From a checkpoint of a small transformer trained on Wikipedia.
Training: 518M tokens, 7906 steps.
MLP neurons of a small language model. Each row is named by its layer, matrix (gate and up: input weights) and neuron, and shows model dimensions 160-319. Each number is 128 + 24 x the weight over its row's rms, rounded and kept within 0 to 255. Numbers have three digits each. A neuron's up and down rows have the sign that makes its largest values positive.
A block is one neuron, or neurons of one layer that tend to fire together. After each block is what it responds to, as a language model described it from the Wikipedia text at the highest values.

L5.gate44:151149129115113118111111124097132152107129090111151095068129086139130117124158150182102124146176150138128138145117131149145119127139143132097089127142126096143154122085130144170125143143146161153145162115156109107154125141096107127103126144150127116132136168093102099140149154102124133158110170140099102136136145123157134075134145128139139127137135123143126091102109143139114134127149101088152167122148124090103095108148135148132159122125086154176135101086126128133099165103108120
L5.up44:138126138131152085111118145138148111167129140148137077090137138138147136087120214128124175115154127143121127099124101118095121091099134126123096083152154143149153149131161147106102101145139139159080120072155127137176161139125105141126111110146151135067153139120126128149160122137082091143124145125121132140116135107149132145140113142115135088092123100130145137126101105121158128129144128118119111124124116134104111092142137183122138108214134176088118145119123117127120138115156168
L5.gate273:158170105137140094148144105139153115118104126140135107120118124128133123084120155135097106160114115158109103102132138119163092105091136100124119086152147140111115128123098148135143100128122113153143104149157110132154126144130111111125102082148124173149165126103121139120129133126133104098116163113160155146105075157114099093092127148125147135100170082108122097163084164134136142108106117090166150119135137192137094103128187186135149114143104155115108170125153139114104150121135125
L5.up273:155148113132139117131153128121133104101100158106163120109109103153100098132128119107134153117136153095090146100166115174124159164131064139096185128112106171153139135140111172175108077085136132130156094137115126107112143140139092133117099113129116156141187123141133172116160142147118110156122098173108153131106123137137141133126109104157111142129139137177154142170125110124089120102132115149116150082114156161061151113134158082110156116120141119081153164087134087151155120108112152
L5.gate337:131111139114148118100087166126171120154115143124129113137135185073164126136117137121143122133148176166135162108185126133159118093091108134151126171112138141092128121140097107139131154128154117118144133113133130143156156134145106137119150073104101160114149109103144107136128162109150145113166120131154151135083116144075126131116136121105144163149114151152140145124117096144069119141164105118138137122139160147102105157141115125173117142152153125154087146126113163128144144079163139
L5.up337:133176133128094092098175139165171096083097076100134120113112148103109126121135134114160131125106101140088152118151117140160183150124076099107139114082135122190122131124125126144139125101136117136122094131145136126153070146133166164168118111118122147123118152148096144125115149129177122124074120154145116120148116120138160089155125085141108085060119160129181154139113124138140128129122147102125153141126124139106091122104153155084148160075113119144123081124129048121124127149106150
L5.gate491:162115067115132157121127086131156145140144118111115139103115090123139120103155088107145161134132107122098149091155090121169122122108101136100123071097109145120144116122150171108149103145147108118163139109126167142105163124167091158121110156184098135131119093110135128111140129091130126147113176133134115164142158136140155082116123122130145157083145118117100089145125152095128140092151120153098121119137143128148102141129108125186112124135125139119127187111156141143148114121112149
L5.up491:128143163178112118119159101125121163136147140125123108124116143125146118115160138117108150096096110099112123139139155132186149152092102120107080139102107145119128156089113132098172118142090089119113169122154126139128116120127120153157065151141108146143119111124128149156129105130113159117154123131124157164127134128164111081088146123141138143099079077133119072145105099125139146127148155148104131116125163077085136106136143149102115119119146112110125190107135121104145119135090160
L5.gate562:132153153070130103129113125140125117112101087097158162124152147125145099109139130109115118135116183105141149111116128142094099133111105127143075170098204135122153115147140122090093136139103156182087096122139108090177110103130143143103129105160134135104120108088132111160134155140114117150123120141125133121129123088154136132109092092155140157162118143111125106141129118142122141129123100120109115151150153114100079082148105159150125150126129114131129145138151095140104098151161125
L5.up562:100157140090140104117113165113169165127126093118134092129128081125130105141101152116165134130164159114127126151080121121124152119109116094150091143159142162135133131117096134123117144118125154181145106128174143168139097130149169113122089097107114090141124138119120131162136150109125114125141100151074122136122128121125144089139139133145135100131118133105115092161133151131123114157142129140143133123162152074127086103147136115091079170177134184138114110080113137115138138094147094
L5.gate846:113179141123121100154131122127145142092126132098133158100113154156133147110132136084119107156163177114123135147114129154141147171121102150131158115099181161127130108144084154117142095136137119123129146095184101147120158133139154110120117144180117165126119096096111140157164107126146110150146077139125138112142141137140134109135092100136133147165121117116103091151120131186133117082113096123090170112151165157080091139152119112079131105121128137183117116137154108100108101105137095
L5.up846:102167123126139115145120150160114146112162125123158149125101129131119153107121126115105183132132157135091143112141103167123138109121076095128146134110092131146155142184156131120111114121151147170089109126118129111149130144104121148135137168149138211139173131103113143173105142111104107146127126151116119082096128108143107115084116109106143124209141138182117099164116143150132092141111095081126166132141138147153127084125087130157148130152144133133112103154129146136116143119154150
L5.gate1467:118180194124144112148099110109115121129138131104102120119104157131119116126147113116128103102111129133093169164159075162168121153111127139137106137130131106119077111092100146123129145096140125108153127148138115163136170154147074078092107136133149140102125136106173124128126127137119169119127111157135136117103097149164085113124134105126128146119095122147144133134096126139151149111138112065107117139125124139088136117123103128103146117161140076109081128109133148059091149113137119
L5.up1467:104126107149129163115103087135121127086137131060148145113123114162101120107138082119133150127124103141143166111130105100173126128089175113135122148089110101168095122125100189124137141075140102107081144146138114150138176136094134106148149155145114119110112135140126122141081115174130112156103127112164142126126165146114133129150106093152119124132135127118160174168120095107157154105112137098112099149125148120122133163135139113114150147126134127146115126174140135106125105108134124
L5.gate1525:130117118122117141178129130128121157116099146167098160150103122122134133123134134128135139139097123132100128148135129113108171109118085094149134109107121144159148149205139145073096136077158126161161129106110130123097159129086157145144152114164122103148101128153107141129097127115123146135133113128178168164106142092139123173107119146135127118147103163121151116129114140078104169093133156148139129121153103144119100123137140142117145121147101102130170101131166170141147125136139127
L5.up1525:105127113126147097114158145075143142131104151113147143169161113151133142120118094106160108120174152104112140110121116086146130112130188105109118119127108172134123111167108123138141113098142164133172135156174134118143145114147157131130112118158128101123070121129105148108114122105113126130117135135106125160133145133146143139119122129145109172109093081139129150126116147134177097126105102121154140151126133099099145103136114091112138131133131139113096157165088123128097153124145147
Goal-minute marks after numbers. Mostly the apostrophe right after a number, as in football goal minutes (Davids 72', 29' (pen.)) or coordinates (14°18'); also | or ; separators after numbers in stats tables.

L12.gate1328:137159081115144127139118108142164137108142102133096146115115148118139134143178130125130115155110138130164156080121160132184156081098142122116120153111089062177123113162119115149130074068149115095122103108111039129114099102101114181105113144129132131156140127097120118138117139125079115131089130137140115140128106125144142138153128137166118141127120138131124134149157112078184126128121099108157081139136119115130122131107144132139135156101075155118053124153133117129131118152120128
L12.up1328:125114116142165124129157172144129089134135062129165159167154108106148115129149129139130127158131094140172151137107121168124127126119118150112140097148158117161126102085140094113137105099114111165071115121140132135115159139113101089123116135136102170137117126154112063126122165141136122106144110155113139136114143121098157147150142161178154115134118144144164160108131086148142083153162124109129130155140119129113130074119136153140125108108148143189110147121136167166146145139114172
Goal-minute apostrophes, table delimiters. Minute marks after numbers in football scorer lists (Sion 76', Kocijan 63'), plus pipes, dashes and semicolons in sports stat tables; occasionally mid-word pieces like W-ater.

L10.gate399:113137186093130162155162142147108109148144101165128096143107145121134156089112152096092118115159156134123127170106131143134117151109140106132155104110150132125113109111085110082158127179137138141131112141116122153148118165067140109112151114151159133098120161094094095113128138140141122155104105129145138122102116120134132122139149112105146136157121107121100094134162158114109082128153123142153151162162117109099156111106062152099136108148161138110118098093112132114096146153118128
L10.up399:139154136112124170167156166145129121112170092123155123124113141124101173138135122100123193149137102127135086141090122147125107150122126117111142102121119141114099157130160116146125127101126145158101099096141117112192117161131179111152133109105121129071156144135099100167118124093112129150101150104151158151119116137162149143131132139124150139114120157107113124137154131106104142131107148095097141129156133100078119143162101166114117084104128168133096117137131092081096169148066070
L10.gate448:093175135104148126171143101125129126109094097130102108114124140087144148141137153108132102135147128101137114082110100148140104123134138167124131135106152101132143138121115198168154104161159130140138130116087105126163152152069097125103155158118145134096143156144136129134120157130133147118143117129127107136148168106123168156133113110152119141146129133109142140134149154156128123116111106125161143097111102139123089112137118137086117104083130128106093163133124082112123147127123092
L10.up448:165145070154093123128112118090133141122077125146163133105104134127123166117113128077105119143126159123179129121165153112117196122102118127110083147093154129152151125145142131123140138120126088142138130119119128145132142106129075113124155119123134088146112107113112150130158115089095140131112103111143148114079136155139150143162137104175090135150137109156140124151158136125099120153116131138140164126094144100121149135123158135123135147084128142125104111111105105125097117156072139
L10.gate453:181141112129137077117098142149149158073116130104096119140146121086141149150144153130134107120114139158131092126090114141108135126140102141104116135138133166116150116157091167116156121120149140137145150189153129118154093113168146132117125105104112122162110139128141163166134166132169160108135153116091143142109102134110096143106121124124155124080137141137117114111150164145110148079124120115094158138118090094119151108129157102126128107116110162111101132126144146120154143120133103
L10.up453:154159105136136145137134114151169147145141151126104139131130078100112141094118063084148150100074158147150117122100178120104107127119131158105165178106171143133141114152127113111111101138145118132098172119127141107174155135114163082129109155107122115140133142136110163154136156138152105140184133136106158149122103115097175132122123139126131159108185119146134168139124158166130142098131119124112118170064138117148089125121155136160099119093137158155147186105094132137109086142127124
L10.gate481:134163110098136166158101126150104107160144163111110148132131123128137123128145140121130127138123145128102124164137121176113133106129161194103141118117160124135131122176117162167126146146100129148102104118125118151184101130129162155119159133158145138106101127144112112108082128121179153110088121157118120118149102110089162127148120136084134125113156116192106087046122115136131116118119106122102116112137128167122112140142123156164188096090152172120075139115091129139119161134109133
L10.up481:077109105140136140154163144133135090146088128129157103086170099123138156105115147090155121155123119153123140134145133118121092171124137171126129130151110159124160140107122101090144156153108138089181162166114144133163091134127132146142120173134151198131185143120148105121081113119087122154181155111101116140107173193118095128119153132137153110154142129125125146139160149155134139138112127153160149122133137098119138116095137144116105111136178151132112158190188165116149126084112175
L10.gate512:135152113103121145143110129139120110179165127128148126104097121123171122150133166104109145084154195136152115124082167177147144136111130150144150122095170135073171139143124170113126100123126169150114133130146141130159129163132142130097151133129123179146108141123204136143116150138132149124119155145117113161132152125113208117142113116157109122134090137091132156114119188120134128101133098108163143135152116170090103143129143131097133137157117173091166141164123144128120152143125138
L10.up512:154086125138146143142115119130152066167107161118106145134131155084138134166187103122132058124117115161089095149128116121133130138134107156124132108124142088123132102156119107165158142109128123122129135088142124113120173166133151144127138153198129086126130135107146100102131133144155142100150114130144127170146117148158144155111158157117143168112127113080109145108141118108138158114123114143115089141135127096148115167115139137136146118125114120142100166102146190115086113099101120
L10.gate544:099107123110163121137111143093132133141126144133127147140118111105148160120133146123149133178131149135123111128112122143126082119129118108131100137146116092117120122119184171134178112133130159141108136130100115139176131117151057119125135113132145098126092108147134136108110142107108160094150117113134101080127137113150178145137126135163166144099120107138142093111147159112130080124124119069135166132118109079145120108095150154131104092163149113088114141142119135125135132179133114
L10.up544:108140122147125085135088123137144124122130144124092141129139143110148171093151117128152170143165151162115118154129119135166062123102138118151160087071097083141145146147121148148086147105136129117072131141090158100159123161146105130126157133159153089143099115120088124138159129145203159140124133139118143151114181129136132144160079113085128172109135145126129146124128133148099138103120137120134156133095147096139109169121151134123138144116096135158100151117122153091153155099158143
L10.gate724:083123138127127125147160110122151125122196142086095104189052135087137137139170161108153123138109109134143179138133118106123095144124122127148130126082093117130139121115121161124111135083164130158099127147107128097135122094118143163088116099094139128170183099103120124148107155121120149138096117162136116117104113136128151139137110137157111172161170148093124145091112122065138164117149098119107117153130123146105100132146115102118151143092109099125171120109131117136103111113102121
L10.up724:115143136096151069128110128130122106094160155116114132147103125109161142171143163131153140133125108160114129136129138156119157142124173162122118109130160073136148140146129132133116120083140133148106124137157110145149144154123154157133151159123170078146144121112097144084119152122124156111128179099165160139156128151104109227123128110106137151143145154130093146092089123092103126132143114132102142150126175114112110111095117082121124113136157139113136167147142120065128145150126168
L10.gate1281:117114159090154141128115117118138091138129116157104125150119142094138119104171150094101130127154157137135102143111148138139127134120156109171143101110076103150139114130101154098143128117136180155086138201097124108140098154132119159112129112090136072168125106073109153140100132137130124104141112114134114112111103171174162140139138103120163112130127130121129147164116189138106171134150109139095131160181150134134132133120129115106126133155086157131119159119159155111107131134129149
L10.up1281:119126108124147109120133144136142142090126118128108127124146099095119112125143127167140143070092112153153142124124144097168123177125178109144126158117115109138155116152105146081110125151129131152111158178103136118081127195161102100126094126130143087112132133105101127131147159121194143093114150150125135142159141100091123139141099128107102136109090135099141095095142131115131194173130127137125130123103128115172112152121140148139126150060072100153181169136161121170132091133103111
Sentence-initial contrast/time connectives. Connective words opening a new sentence after a period, mainly However, also Later, Finally, Meanwhile, Despite, and mid-sentence later/instead.

L12.gate633:126117078117121112128082103093089161131106173125146132149106168116135118149157107130096139151110127143107143119123150085156144143103147120109162115089140126124109138117123089122058123108141153085139136139109121142135148148124158103098151139139156125115111131150163141106074144130162134153135133173131138112107135112127139109122144149174102129127111089138128129112147144154146166103141110169098071141155090108100118135118133096127168137128130125072106134120164104103146108125102102
L12.up633:125121133153074147138124139147111149146104188074150110128115143120125119120107140182130134114081148135143193085144165168150120133139114165128110074150080124131124148158111110090089104142146163137163132141132117145079119129119127148132087150124127136143106105096126113104127113138118144136103120132134110128125120118129107120145128135127131128144161092138121110142138103130103140144077129142106130140117085093145096112171076108157114103159179101142100149141119122128156055092137110
Mid-word name fragments. Short inner word pieces (ri, y, u, i) inside rare names and words like Leandri, onychomycosis, atrium; also "later", "of", and "Succeeded/Preceded by" in biographies.

L10.gate145:106144201145149124117143121085118136136131149155123119121103108134149129136120151116135114113124141129143138122126144082093113107120110163137145094130089113143088129109124095122134148099138148100071151122130119084104130129162116132118125154109138147128138131089113117105134112168115174152103154135158115108107125120146121157119081103103137128145145129143140089157121145125153136087134115122149107135089062097121154142140136129123151112141107142128095141123131168075137135153109137
L10.up145:134136131133108103154126126142109158142121111141109138144065124131111127134123116130165153082101099143128113112126195098121137110104117126081136131166140135161144131125174126121136090101145091116104109108145125077119172133116083127123164127127115108117136095076126114141148122140136133143115157139173127108100109147102093140143100097069087097133089119140169131155132147102129135138131133133143149138107093111152165177131121110130146107145129114111064124104126161118114091144078107
L10.gate218:123145117126169116150147097121119154104110136108158158141106132139095134129137116127161123162141116103107120149146069123193127121100144126139147132102132075136176118154126170131139133067118120109160117153140093136150148119141112113093140147116155131129122116087128137110087135154123124103109116149122100101079171161161127150133083119117133145118132131160147159156124136121125156124121098076121137128115157108107080144161154130163151145136098108111098182159113151115104159130117127
L10.up218:080131153160171127137118130143105126139087115135153118171109099178113099162118080094145102127135080120115155144157083109142141120084143127126156103152178097174131140097118154129128130092127130123134098166141140138151140133124125102137152145093087167078119141133157147133124115140164124097117125122149100099124170154126126161119109135128143082135101157158162157153116140149129138119140134091085113163117132107095109110130132152156162108145139113098104164188109176151113136139143184
L10.gate446:137072109139148158153140106119115130112091119139091139145113125164165141100181136145136149146128151120139118125108116151182094118111125116118080158129041104149123095133093156091124115151122120112114151134084122129115149127138145138116127143117159119149120094118110126111140116129104134127088120131168108127114129106120069102161156173111133122103139109150110126125121107126129143132128115139132135111129171082132101100142105128138135089079125114135096138141163145150128109155106106
L10.up446:099129107108116180121100145124113105090125138158163116123102140133123120120144096150065165135112133143119120136141131167116128095148117093143121116140129120142174102171176106117135112136113123128138140088090088176111171092166121167102123124130139142118128105167117176105186126090116131151126125136139089121145095091122088128148096123106176142117094140123124120090142139132133122141149109121161118107137165130119172102140143178130090121114077125159122149112135172145126089133138103
L10.gate582:131133115133115155132137122141129111109123102126130126167103134121145139148128089124103177215121109162098118098123154096135143103137121110149106156110114144165145139130149109161109187115115110097092137137122132117100106129121154150129137150088135140111141155111159125111120115151123139104162153109154129128154157123088132169107174142145154128165113155108111089150151137105114157138136132127154098142142131159145136119163109090134075129122107151129051148136148158090137141120140117
L10.up582:103145144128115083093122149160174124157129131127147160164132135097115092143109121105124128129162140148148143104134155107155153125160142128137166118125171096144159101097143093127146147152123127119083145106168104118138163110111128114122153136163109106127096165093123142080079107133129101119091126118069081138075145090125106152123112160143128152089179164086125120085115154138128143086075128139105131099129121099149121101148137127118099117154115158122085120113185189132144133126174128
L10.gate753:085173137116153120161073137065169105172123098129116122130126129134109101155131151084119129134094194109126109152128119171140134118100126138109077136112111082123114142096141125149135107085113146157114118118121136132146154179089145119091119090123122129130154123153150135133098146123122102149113156140116093113150160124145147094089143172100135148110169123140118051131129160109137095125126109148170130104185128138135121114146129121113113111128081142080129111117098188094104160097108102
L10.up753:138118158166125104178112105081134129192115089133146112121113149103102146149116135091102120120120118107130127150153125142118156164133087138120107116125136136091105121098129134144114137112117140135113105146131141075101148089118161150106152149090128131112119129123088110163121117081106115156102155139131154097120123151103105137101162171153103110177123127118184136140136127120095112149124118135165160121111091174105125132141120122098054128129058084137148114144114117151112103111109146
L10.gate769:118149184121148143133133128145095126057060168139088155117121138141133151149134128121106138130157154127130094111140090137143136160138128163147121128107108079141147126190061119141121114093126110138141120133139149144095153131123138132138113142161140134139149109111133148133107109131127155101122073111153126082106127113130130141114105112091128142121110171137119146135150135141121151087104129106153154103118126162118125147128145104145152135128098103126137129103127130087143134135167115
L10.up769:117143155137114139177118146164173123164117143141134122127155160140145115135133122087146159122169124153135178114157178107175112116131134129126071182159154092129122154126115141145102146107138122105117118140121136201124133105136135166133132120179123142148165149128089086120072095109112158106060129114116055103139116136150115136142118186114115122130159098115138136166135153125101081170125132137131137106125145119154144162140128138157102124106147148090067143149110208119126127121131210
L10.gate872:136170184123123135114115120137103060108127118082094147144120153137086110120151098111115093122096130111086172120175120132142158097142116139123131134155147091127160112156175096146148132135130122130131153135110086107167173168113092149116167139118125134109152169112149130144127144126156141077170091160162121050121126112106118158117081133098167143087145102143135157128162128129179137115130120146129125159144138102124142097118100118199138096157058156093087111126132124117144094085138107
L10.up872:139118126146089113144119134124057138104149114167103150092104079149132089125114102125115153124151071121137114111126130089129117108127176118127168142121120104126142144094100109139163145141165125132080124115139122124154111124154090106132104118115151126125147127116132134094150093133101145080124159131170121133087159159123144100168150139130138140148125070143122187110104137107137164082122144114163120062149150118145129120099144143163136141127138131140073103102074146118074139108146101
L10.gate1036:108110114174136144146114071043131145110143147173107146140131098126147157138159171105135112138113174124128119090125139109156110147111097113142128110092115145157140116135144139130108132110126133126134158096110122115121138127116147163107140151139138157103114133156108112158137135146087096225087115126152185152130111108135127131158103162131142115106095140120119081103148150154139123123155120136104117131153147113080095109134109132126101117136101122152070125140153126118130132108147119
L10.up1036:135085164120123202140113096067085103107123125131098141122148117123137114132118136121159141137086147137142101184166122164092094102146122076158103145146081105107127091133146089095157114129130118128120126135109106143149142111154154199121128125140150128126109130144117127131073137127125148143104126137143082100137110101112109102123150200155149101132137149131133150132123156098153128139151128137157137136102172103189101122093129127134115083127145153102120144122113147116148136137164141
Minute-mark apostrophe. Mostly the apostrophe after a number marking a goal minute in football match reports (Overmars 70', 29' (pen.)), also coordinates (56°20'), possessive or name apostrophes (Reformists', D'Urso), and closing brackets or word-final pieces.

L5.gate12:122114162150135127143111120144136179094098109137153137094111122114138164111148144128086138138086144116098130120115153144156158154122120157138107082132078112087163114141111111190099144125141150107144124098111136084121120119139141164122119136119146117178138119120092122144103134056152131132088126111133093149087137134114136143142126126099117117153145133106155085098165143118143138134137119118166090120146115146135128151149127115125086123081092108166115139097111101146175132081113110
L5.up12:174097106142116118163146175148101103083118100106096115100138097139130152146121110133108137082093146165120155103093169122126165147137135173114111147117106083158120130093120103104115160095097128115067097082147123132167105165139169119141116111160143112162127117121085126140082125124122104153140139118148117145155146119125161144145141131118118163159106127140185113147119140146126120105114135141113119133112103161144180137105156087124096121060113154165124106050174114117158119104097135
L5.gate87:124136139183142117154106128125173119091124133140128079146128139127088097116134138128102138102177110120135126172138177102172119173114135115156139163082121086114138093139119127123106170162123094123128170108088103120092103130099137177131091138098148119159181093117113126107137127109109162153113113138121098097092111136114110148125138158123113123149122108139135126144159139163120153107145098115116107106135111115152138194167109134116155138108129109119100120099158111140111095137145175
L5.up87:141160089121148124127156153138169125137142157143160093125145113112095113089145132099114135122186148119116143146129194161144165119124116146127139132136100097143128108138119106116123118106135102105175106124109113072089128096126122112111135075102148117166145108120111125143090120081120152108141137143101116106104157116165171161127127128108127132144173126150146141140160127133172178094134120117162115088130141084152146149156146105066149101142073149118109142177161106137123151114123136
L5.gate223:125133158100111120137107133107115120188134133143066130138114116144117130136118105165143140081049126118165126128099158128144150138109121173105085153161099060128109125102162167133112126116129123190153114125106133125083109120136126136132089110129113150154099120102132121120168144112155143113158150138120105158132146102150145138122135136122105116141108166097172117155146126120137171135139133123141068163143170117092123125125146152157162130101109095117112141127094130122162080096092121
L5.up223:132138110151129096101093069141093101133063146134150156077130177102117152165125131114111140090133157102128160145120112135136122137136097130133131158128097116113170087188106130154101163084111153150166116081110141126140092142170137109125141122125089146162118099102112125110090130130102156127146117167136115123146131123101125149112112149124114124138116122145128102191104122141128137104115111178128138158132137150182161151121115119161118109094117083100105148094140121101104116137093133
L5.gate548:157122107106154127168110166155105127111129138095127111107103100080181164082154133081099127103105135182121147130120158084119146127072106125127144138123107125109133098148089155108138160129128135124131079129075120113134118121111148161128135144154164134126111118084149154140106153094119125107110142133140093156140148125159142140141130159129116137161094114115127082087174164099167143134142119155115099118127143140151093119126116121141149086112167125110103158120129142127099139157128124
L5.up548:174080123112171120138095204163138113104151139132141118102110101100158135090139105110116115126111136184098134149102170102110162140105117125111137100155089116099131094126102138124114155127118138121111079151095111127127125126104123139143125155146145124137137105055148158110110128068133118100141134119122096155146134121163166171134128139142120156174090081104130087109194142119145167143132131152100090121115145138172110116129097097133129094138165132130079177122129151169111130123118121
L5.gate835:099104111132174107159105118072117125133084116188109091126141152118104164157143113133099115084089099139147103142104140166114104104168151140083125149119148109183128122137125109125131178153123119141121089118120124132116118156118142119094121147136124107087104138104142152130147125138144127104167140126117124099116110110132143179083159157148142138122119178111109099099139154184133166078111113138142075084085134134122145127155125158104139118128178097152120156139148116129117162140137131
L5.up835:170096089131141100160136101111084085157125162153123120140116100156120161164113135159079181097109085112167111124110134098104131124148121102132135122134081126109127126130131115158094109128117132101141147152056124126115131099136155144120137158156142134137109145165091131130123081141158088117129137114115118153122139112146104174143162141138119131128162173121157130093189156123162144146100131188153105112157148147114122154117140121099122137114145147135167143151128116137152112139109117
L5.gate1108:073124065141171131127157119129148136111130187130127093108122113129129142144150155160099134082146122138073123073151155124154125123141121117142124172154067123106140136119104071170149133128154120079117090131094127124108092144133124149150070137101098101160197102136124121148130129145095156140129118106116123129106131129154166123149157075161139126119111126140105135138129127139141113133157125100155084129146139138107143120169116143075128100132132107146132133166189174137153082106105138
L5.up1108:116117114124177118137139154122126187120150140117115124132135086129072153162119068086064104153156156121133135136120131151138159144181142198144138109104121114106168123142139102143094123173144091148133157082097144092105138139137144115164095135135146146149102119138189136099135130112090112123116111119119123156130131084127158120140089137153153166121117168154117149132147107145179113163123149143109110121104145142159155125108142144115093142152132086180137109118143135113135132121138118
L5.gate1142:141081104147146110127102124143126119123108095128113121117142096116137142092110130143110103107165128119068080122180109122160116155122134133119162121087073100116156081072146132141122089161141126090119140139153113141089182076094135182122094099119142158164149062116109099122122107100101103115112109153128111128114117120135121129099142110133120114154137145124119085105112098151137131104132122107076133118172136134091140168167134120143143164081159151137165141106141101130108100130131111
L5.up1142:146150144168129102129163091129142098122163127114129140174141115123104134121143106124118123098127112127156120134158155128154145097151141105127134153145097067186113133138195109122133101138146145101139109137144149092072144139118137145121087143152111175164081116087110103146135135111119131106119122136133099118124163080113129112129107142138117115081128136138158147114111125165128156107127126113192102162079113071153148140167093142164141110151094152150149113109169129142144135148084117
L5.gate1383:157178129126153103123111133110148135159125123117113117103142079120115128115125154120151117134088141136167125139110138123096120138140118119126096146149121113122126101124128121139132153110133118085132142194107125158125059160149184128123088108119143146095084088117158131125117127118114144105131158133138066177139151138157123186121159151128136136126123114174141098153118128158126137167130146122110102151128124110140108078124127104136098116115122175117085163111150113109138124124145135
L5.up1383:136146124072148107156122136155091171125124156089144150131124099156102153145149158132138157117137130162149159066151163137121137124119126121116166170155124123133128099099121162127115174101158093098144159172145113096165121102129164126119148106117101124158136141132129129116117129115119129101122124136137132116138162148093125128174145077142116103121132126144151140137134132113150105181166129104145123083113162148136135156181137114080087134127161151157084150124143113147095097130089125
Narrative "later" and table punctuation. Mostly the adverb later after a subject or "was" in historical or biographical prose (he later regretted, was later accepted), plus closing parentheses and abbreviation periods in tables (No., St.).